Weights of a small GPT-style language model, trained from scratch on English Wikipedia.
Size: 8 layers, MLP 1024 ReGLU, 35M parameters.
Architecture: RMSNorm before each block, no biases in attention or MLP, untied embeddings.
Training: a variant of Adam for these matrices, 382M tokens, 11655 steps.
MLP neurons of a small language model. Each row is named by its layer, matrix (down: output weights) and neuron, and shows model dimensions 128-191. Each number is 50 + 15 x the weight over its row's rms, rounded and kept within 0 to 99. A neuron's up and down rows have the sign that makes its largest values positive.
A block is one neuron, or neurons of one layer that tend to fire together. Before each block is what it responds to, as a language model described it from the Wikipedia text at the highest values.

Description: The conjunctions and/or joining two nouns or phrases (mosque and tank, maulvi or maulana), plus digits such as 0 inside map coordinates (88°30′).
L2.down10:57 37 78 51 50 38 63 33 55 54 47 76 38 52 35 60 28 43 57 46 36 34 96 68 43 45 76 76 34 55 53 52 65 13 39 36 65 45 78 68 61 57 58 49 65 37 30 49 46 56 56 67 57 58 63 43 33 73 44 73 61 61 31 43
L2.down13:44 51 62 56 30 56 55 28 31 55 42 66 38 37 36 57 52 51 84 40 54 57 67 35 26 46 45 60 65 43 61 54 38 35 25 57 70 44 53 51 49 37 46 28 36 60 24 75 51 78 32 19 81 45 38 76 56 41 47 46 63 39 55 39
L2.down54:58 51 40 49 41 31 63 35 41 43 36 37 47 41 48 53 34 37 50 29 29 50 90 69 59 31 57 52 54 61 66 43 99 39 39 40 53 65 59 71 73 63 71 38 76 51 58 57 36 67 56 17 34 40 76 47 63 46 43 42 71 73 46 23
L2.down109:50 33 64 76 51 38 52 54 38 35 66 34 49 84 33 80 35 55 40 64 36 39 39 61 55 57 70 70 66 69 50 38 25 58 44 47 35 39 58 77 26 48 66 52 56 18 82 42 53 32 44 16 40 61 63 52 62 71 58 63 46 43 44 28

Description: Number words, digits and adjective pieces right after the, a or an that modify a coming noun, as in "the two horses", "an eight-piece", "a two-lane", "the 1991 musical".
L4.down261:57 32 49 37 46 74 39 41 57 53 47 45 45 62 55 18 61 62 49 34 53 47 72 43 36 39 24 46 34 51 36 36 33 35 78 53 42 48 66 37 16 58 54 64 47 09 59 58 33 49 38 41 54 54 48 44 46 53 45 50 80 56 70 35
L4.down414:37 18 62 33 30 43 52 32 67 54 53 46 61 66 53 44 33 55 62 36 39 49 53 65 53 41 49 49 31 48 50 60 59 46 72 39 51 68 58 74 21 43 50 76 48 26 58 32 64 67 42 66 45 56 60 59 49 50 51 60 70 67 40 59

Description: Word-final pieces of adjectives or participles modifying a following noun, often in quoted praise, e.g. memor-able, high-spir-ited, community-m-inded.
L5.down60:58 57 54 29 39 52 50 61 38 55 47 45 62 51 36 59 62 24 36 66 37 74 43 48 70 45 69 65 61 66 51 42 57 65 61 46 57 83 33 59 49 39 52 51 55 56 66 50 41 37 45 41 53 38 23 43 57 94 39 60 89 66 33 35
L5.down90:54 54 40 51 43 47 60 69 49 30 45 64 59 44 11 75 38 39 78 32 26 50 47 52 25 57 60 58 65 36 58 37 53 88 14 40 58 53 67 76 55 35 43 38 73 38 58 32 75 68 33 73 63 74 44 39 50 44 55 59 39 60 34 52
L5.down112:25 61 79 34 53 70 67 56 28 83 48 51 49 43 57 62 60 64 44 44 31 61 18 31 58 38 58 20 43 77 52 44 30 49 22 55 52 42 51 68 30 60 59 52 33 49 67 34 54 86 64 49 61 41 58 72 54 43 43 61 40 62 76 55
L5.down322:29 36 49 36 55 49 47 42 37 60 50 42 33 66 45 55 48 31 74 25 37 56 36 48 36 78 53 47 53 62 59 69 69 59 35 07 64 44 44 66 56 49 24 40 61 69 55 46 58 23 71 33 47 43 58 56 57 46 53 48 77 50 42 40
L5.down336:87 76 47 20 56 14 35 47 42 34 44 70 47 58 35 59 43 87 64 35 65 50 37 43 44 49 48 69 41 36 41 75 57 43 27 52 38 52 53 63 57 48 31 68 31 73 54 56 58 33 62 31 42 79 33 37 40 48 48 50 47 44 20 35
L5.down448:34 62 71 43 27 36 40 57 56 31 28 72 56 18 37 72 43 46 59 46 46 36 48 57 68 42 50 26 45 67 48 68 67 30 35 45 42 72 65 62 62 45 54 53 43 96 42 56 35 47 38 82 69 68 56 51 59 62 71 76 49 49 51 35
L5.down940:50 85 40 62 32 40 51 51 52 49 61 46 46 44 60 47 53 74 93 34 53 72 74 47 38 49 48 52 53 34 60 82 48 60 36 41 54 32 58 44 59 27 55 40 40 92 59 56 53 54 61 59 71 52 66 38 47 51 51 37 52 35 60 50
L5.down941:57 96 44 41 52 17 48 54 30 43 47 65 53 70 48 75 58 66 40 68 68 46 50 50 36 49 35 39 62 76 56 55 42 20 45 40 49 42 62 36 69 27 37 59 38 38 79 50 62 19 33 43 59 65 48 38 26 86 35 51 52 59 40 48

Description: Conjunctions and punctuation that join a second clause to a finished one, mainly "and" after a comma, also bare commas, semicolons, "which", "but".
L4.down85:60 60 50 30 42 70 64 76 63 31 56 38 32 52 43 52 72 44 70 46 60 43 35 32 70 54 26 56 66 41 48 73 45 47 62 59 68 70 47 22 26 60 46 30 42 47 47 30 26 60 43 35 38 49 54 52 48 33 49 62 30 38 44 73
L4.down619:46 45 38 62 50 68 65 37 50 59 66 43 35 51 52 55 56 54 50 68 66 48 25 37 52 32 45 57 62 49 61 66 32 57 54 43 55 61 29 40 49 41 60 47 55 41 43 60 53 69 59 68 36 48 46 56 33 56 50 41 99 29 52 67

Description: The space token right before a four-digit year or century, after a month, day-comma, or "in"/"the late", e.g. "April 1987", "In 1750".
L5.down194:71 35 52 39 43 44 49 63 42 35 41 48 67 34 41 44 56 41 51 63 50 38 67 70 69 83 25 62 53 35 25 63 51 41 50 47 47 40 37 30 47 68 43 52 58 40 75 54 43 46 59 43 34 57 53 36 36 50 44 66 39 35 28 50
L5.down432:50 99 50 52 59 55 30 49 43 38 44 37 67 59 55 60 39 44 44 64 44 80 44 45 70 56 50 42 72 50 44 52 58 66 54 29 47 33 46 52 43 41 34 31 60 68 39 50 55 49 44 40 58 02 48 44 56 55 60 45 99 50 46 38
L5.down504:47 59 49 42 37 57 82 44 23 47 30 50 58 51 49 44 27 73 61 04 35 59 60 46 52 16 38 40 69 38 41 41 48 69 67 32 54 30 33 57 64 46 32 36 46 59 45 21 70 49 73 55 49 62 58 43 50 59 90 49 81 61 37 53
L5.down677:32 72 39 33 33 43 55 70 58 43 46 50 55 57 42 59 47 67 38 55 57 69 71 43 49 35 63 57 54 47 61 61 41 73 62 33 56 37 71 77 38 53 62 39 60 53 74 44 58 50 52 52 60 43 47 61 16 39 51 61 87 57 61 36
L5.down756:71 92 58 58 33 48 63 37 32 30 32 48 52 25 64 68 43 47 42 40 48 57 51 59 51 60 48 28 55 49 41 65 27 39 33 23 44 42 66 47 32 48 51 29 69 61 57 48 51 71 53 46 47 31 57 39 69 36 56 84 62 84 90 47
L5.down887:49 38 28 41 32 53 45 50 83 57 43 81 98 47 27 77 19 38 78 68 56 59 49 48 71 38 38 71 56 82 32 64 64 47 38 39 33 26 61 71 52 63 28 60 63 34 40 26 56 51 59 49 30 61 43 82 59 25 91 52 54 88 36 43
L5.down895:67 38 65 41 42 59 75 53 49 61 20 55 49 61 57 71 68 58 34 17 35 62 64 50 30 38 16 37 72 30 47 36 29 57 46 24 51 32 49 30 54 36 60 54 49 35 71 43 86 47 64 53 69 57 46 52 49 64 58 74 61 66 51 42
L5.down943:46 69 61 42 55 31 58 50 75 59 34 44 36 61 60 62 42 64 42 31 55 46 52 75 49 52 65 63 69 66 58 49 52 46 58 48 41 48 51 41 56 48 32 59 38 36 68 42 54 72 35 56 30 41 47 39 41 63 63 78 95 64 74 19

Description: Connectors or modifiers right after an adjective or descriptor that signal more description follows, e.g. "uneven and", "simple,", "shorter-", "a very", "a little more".
L5.down50:61 65 71 52 60 34 69 57 38 31 59 39 36 52 75 53 41 15 41 76 89 56 55 58 81 22 56 59 68 50 67 50 56 47 41 62 37 17 27 42 59 31 65 51 47 37 66 50 44 99 55 24 49 50 29 39 46 23 58 54 42 59 44 63
L5.down146:33 29 40 49 34 38 65 49 47 51 41 50 60 39 46 59 71 51 50 45 84 56 62 44 46 43 25 28 28 28 44 42 34 47 40 46 48 56 61 64 52 45 41 59 77 41 63 53 46 41 37 70 59 55 39 66 56 32 29 57 68 83 42 57
L5.down160:53 71 37 43 53 29 51 26 36 61 38 56 73 45 76 50 78 54 54 45 38 59 67 73 57 52 47 52 52 72 67 37 33 60 59 73 62 28 59 36 60 41 62 60 51 54 48 43 43 21 44 32 59 61 59 52 60 51 38 57 82 47 69 42
L5.down340:34 44 37 37 57 41 40 59 40 43 72 53 55 43 33 50 71 45 61 93 50 70 53 42 46 57 35 39 52 64 72 67 51 21 46 88 63 51 57 50 23 40 15 57 66 81 47 28 78 67 57 59 56 60 26 31 33 38 52 55 63 56 32 48
L5.down449:79 51 66 33 53 36 74 48 56 47 51 69 42 58 59 73 39 42 54 49 48 72 44 64 26 54 69 67 70 57 39 42 44 31 57 39 41 12 49 26 76 69 75 40 52 23 63 41 50 11 52 31 46 65 53 61 66 47 72 72 80 40 42 52
L5.down458:32 49 56 53 30 63 54 61 57 27 58 49 16 48 49 50 43 40 53 49 44 33 54 28 44 50 56 25 36 32 52 70 62 44 39 45 35 40 40 43 24 54 28 71 68 00 43 46 43 44 30 56 61 57 46 53 48 58 67 63 59 68 59 53
L5.down911:59 31 63 59 72 03 42 45 23 38 54 49 57 38 43 72 45 37 61 79 56 44 26 36 65 60 56 51 54 76 64 41 65 63 51 69 50 37 57 61 51 50 38 85 51 28 34 39 54 34 48 49 60 63 56 39 69 41 46 28 00 33 63 50
L5.down944:21 23 77 51 52 57 66 39 55 40 58 84 71 46 48 80 63 68 46 73 64 51 50 66 54 52 36 46 54 35 49 51 64 38 43 79 22 47 57 58 52 43 18 90 45 34 41 57 38 47 18 38 61 45 47 48 63 56 59 55 47 86 36 55

Description: Descriptive or evaluative adjectives, often after an article or adverb, such as intelligent, different, notable, outstanding, unusual, successful.
L2.down356:48 72 55 37 34 35 56 49 44 72 40 30 29 55 50 83 70 37 44 60 65 66 36 54 60 63 48 28 68 40 36 56 52 56 63 48 37 63 39 50 56 37 51 50 40 91 59 32 65 24 75 46 50 40 44 69 57 55 66 70 45 42 68 57
L2.down394:31 50 55 38 80 48 34 61 53 46 56 57 44 90 38 57 45 51 60 38 24 58 42 48 40 48 70 74 44 28 20 50 68 45 34 35 50 49 60 57 42 26 53 76 64 89 53 31 48 27 42 53 42 45 61 52 63 75 63 55 58 57 53 41
L2.down476:51 44 43 37 47 28 30 57 71 41 60 37 33 61 42 22 73 44 53 70 68 46 41 37 33 51 33 26 50 41 42 75 58 85 43 56 60 60 29 41 58 51 47 87 37 99 51 89 56 41 47 35 52 35 57 41 52 39 45 56 43 57 51 42
L2.down643:52 69 40 52 52 47 30 55 26 63 37 54 42 45 49 52 38 60 75 38 35 52 33 72 52 55 49 58 74 55 44 67 57 58 35 43 52 47 38 49 43 42 47 66 36 99 48 47 82 62 45 48 31 62 53 43 55 43 52 63 46 39 43 34